MLP neurons of a small language model. Each row is named by its layer, matrix (up: input weights) and neuron, and shows model dimensions 245-372. Each number is 500 + 25 x the weight over its row's rms, rounded and kept within 0 to 999. Numbers have three digits each.
After each neuron's rows is what it responds to, as a language model described it from the Wikipedia text at the highest values.

L12.up745:511493527509519454498510554498515456511512462490527543505505442502506513477465497492508481527448533452502529500511514465500522534483448502514511520483490526496506465492473496523450505506538472501484469483483464501472548504503473517491506479468543471502536471523520490499520523482523494446437476472465464507472480504465512466519509486490491487506466498488503518470511477516510451499476
Description: Word pieces in the middle of a split word, above all th as in rhy-th-m, is-th-mus and Pana-th-inaikos, plus others like h-oo-f and Dr-um-mond.

L12.up164:502510513471544487464495444540479508567501522505458509524457484500505526488507488500468522495541510474467478474518504512523487503486456524490517501504487497535490532537535538518511536505506485506494523498477520500481503526507509466520499493548457471512476485490473498515479490502509553557519468502522501511471473509486502491498491513529507510451524491513542496473550487433492510507520
Description: Mostly word-piece fragments at the start or middle of a word, often in tables and lists, such as Sho-t put, Us-t-Kut, cap-able and Ku-ma-moto; also "Total" in area infoboxes.

L5.up1904:490488486522494523517451540503504497505480474512544504534465530497496510506502523497536515460503491516498486531523500531492492475479499480534531522492484516517490550522524521531490473497527518498486505493526505507494526511506476508501498494504478512488524483509507505500486498469529515540527513502506477469471477514531499446494505531455498513509475517556490463514444535480505565464538
Description: Word-internal pieces, often vowel-ending like -ina, -o, -alia, inside foreign first names (Ir-ina, Dark-o, Pol-ina), less often in words like st-ora-ge or Limi-ta-tions.

L12.up1234:531477501466500512488473473538484481540496487523451483521478504508512507539477523543497505516469530483513516519527447536513480467462495517496538509491491468492474487463449487504547522477459492470532490517484510488490529482480499503528474541479507528495457491508451543488507481520528535521477479555488475453529498468493466511514495494526462541466552469506501444502503487573499498494504
Description: Tokens after which the word or compound continues: compound hyphens (first-class, five-member), opening pieces of foreign names (Mus-harraf, Ash-raful), and pipes or signs in sports tables.

L3.up2461:452481488507483484464485526480532518491510507503496504482474516512515500492502530532502510493569474427486496489455518487503529484484500500481512492504527485459520484488492507510540549506502498546490513537491477551539466469481508498496576531507476480521486485485494464499483507522505465473494516520459453506419529484504497468491499509491515496496503468495462516473455523491525494490490
Description: Hyphens and en dashes joining two numbers or words, mostly in ranges of pages, years, scores and sizes, such as 589–612, 2007–08, 15-19.5, sixteenth-century.

L3.up1272:506484536474530480501508543529455511488463533501547526453489459498472512500478477484481524497546528497472480545531508527453492572511492555525486503499499450504505482504499501487486513489506479508537479498495487533474516489470481487469491501484542462522518471506516509497453510484503503550468467516510485503484516495503486497519502535524499512514512499491472491492495488498500511516494
Description: Tokens inside time references just before a year or date completes, such as "by mid", "the end", "latter half of", "February 1"; also numbers in tables.

L3.up61:522509487553543448510500502496530464512477494467502504523589504527490501499512518506505531488474484481541486558531543512479469509480484464501536497494468493462498514538522498459476472518511487515503450541530491513456518463492450435500526535490526505481542506512496510512528453470504528424542494458500545494506500528471514447508513484475504503518486485480556533521517436540524476526482
Description: Interior word-piece tokens inside long technical or Greek-derived words, such as mp in Paralympics, nam in aerodynamic, ron in asynchronous; more weakly, ordinals like second after the, and table pipes.

L5.up300:509462463486485496480516508536474518483485471564523490527509505486450503524525458538481474528526515517491511549517528490468527525507479535523483519491485511437485504508539468542503567548506474512532530495530507457499509498497496475461514466485533429492494495490479478457465491517480545519511477500485508495503497522506482472534488463518535506542506522490463496458493501524553523469488
Description: Word right after "the", "a" or "on" that opens a time or "X of" phrase, such as mid-(1970s), early, the fall of, the rank of, form of; also dash bullets starting list lines.

L5.up422:527463548536481500487530516479469485488462469509500508508525468491490516521506458489494544487503525502531474455478511507485482477517523523505475498482504537565517500488499496480512495489464519494536520473513508498533514446509494491485499517501452520521466481480511528474476489489488507518444502519415469505521492538511458527478462504512503483493521525536507526523514461523538499545480
Description: Interior word pieces inside non-English proper names, mostly Arabic, Azerbaijani and South Asian Muslim names, such as Ha-ji-yev, Musta-fa, Ham-ad.

L3.up1478:507491459534515490504457503451477481485513446522477479485507530473519499502516472519470518470529535471528528515501545461504513491525521512503498512497482500505494497478538521450491476518499473492529474475503412501487488515500515554455491486519522514507509495470518492521507493516521505511525466484475502506498531477479528505486536529483515500529528519540543489486444495482507492492519
Description: Second word-piece right after a short capitalized start, completing names or headings such as He|ad, She|ik|h, Sho|t put; occasionally plain words such as of, wife.

L5.up304:527513547567475473495517500530487513466504469509504478502506449509514570490518489540486501497465512529504506501562497472488524503493476503527500468506469521508538519520521502488486513529494487491518521515490539533535500500526476530486471507501502526571483422498510506518510474564519510437528492487503477539512488521502514470474532496527499543511510495499519535505499504490502508484487
Description: Short word pieces continuing a word that the tokenizer split oddly, such as th in rhythm, rea in increase or cream, and ar in unclear.

L12.up1654:502500493470494491522488459506508483481458483491503530490475505484512469467543511492500509477552486483463514484469535544491522526484475482522499436502456489439521509471503480459524532469503460561519465508489539479527506475483483483453498488444510510523510508512513493519509473516484503501525510487521439486512515437475501505530469482494510538494521455499492496463501482479502561475515
Description: First halves of compounds or set phrases whose ending is predictable, especially "mid" (mid-1980s, midshipman, mid-size), Good(bye), Special effects.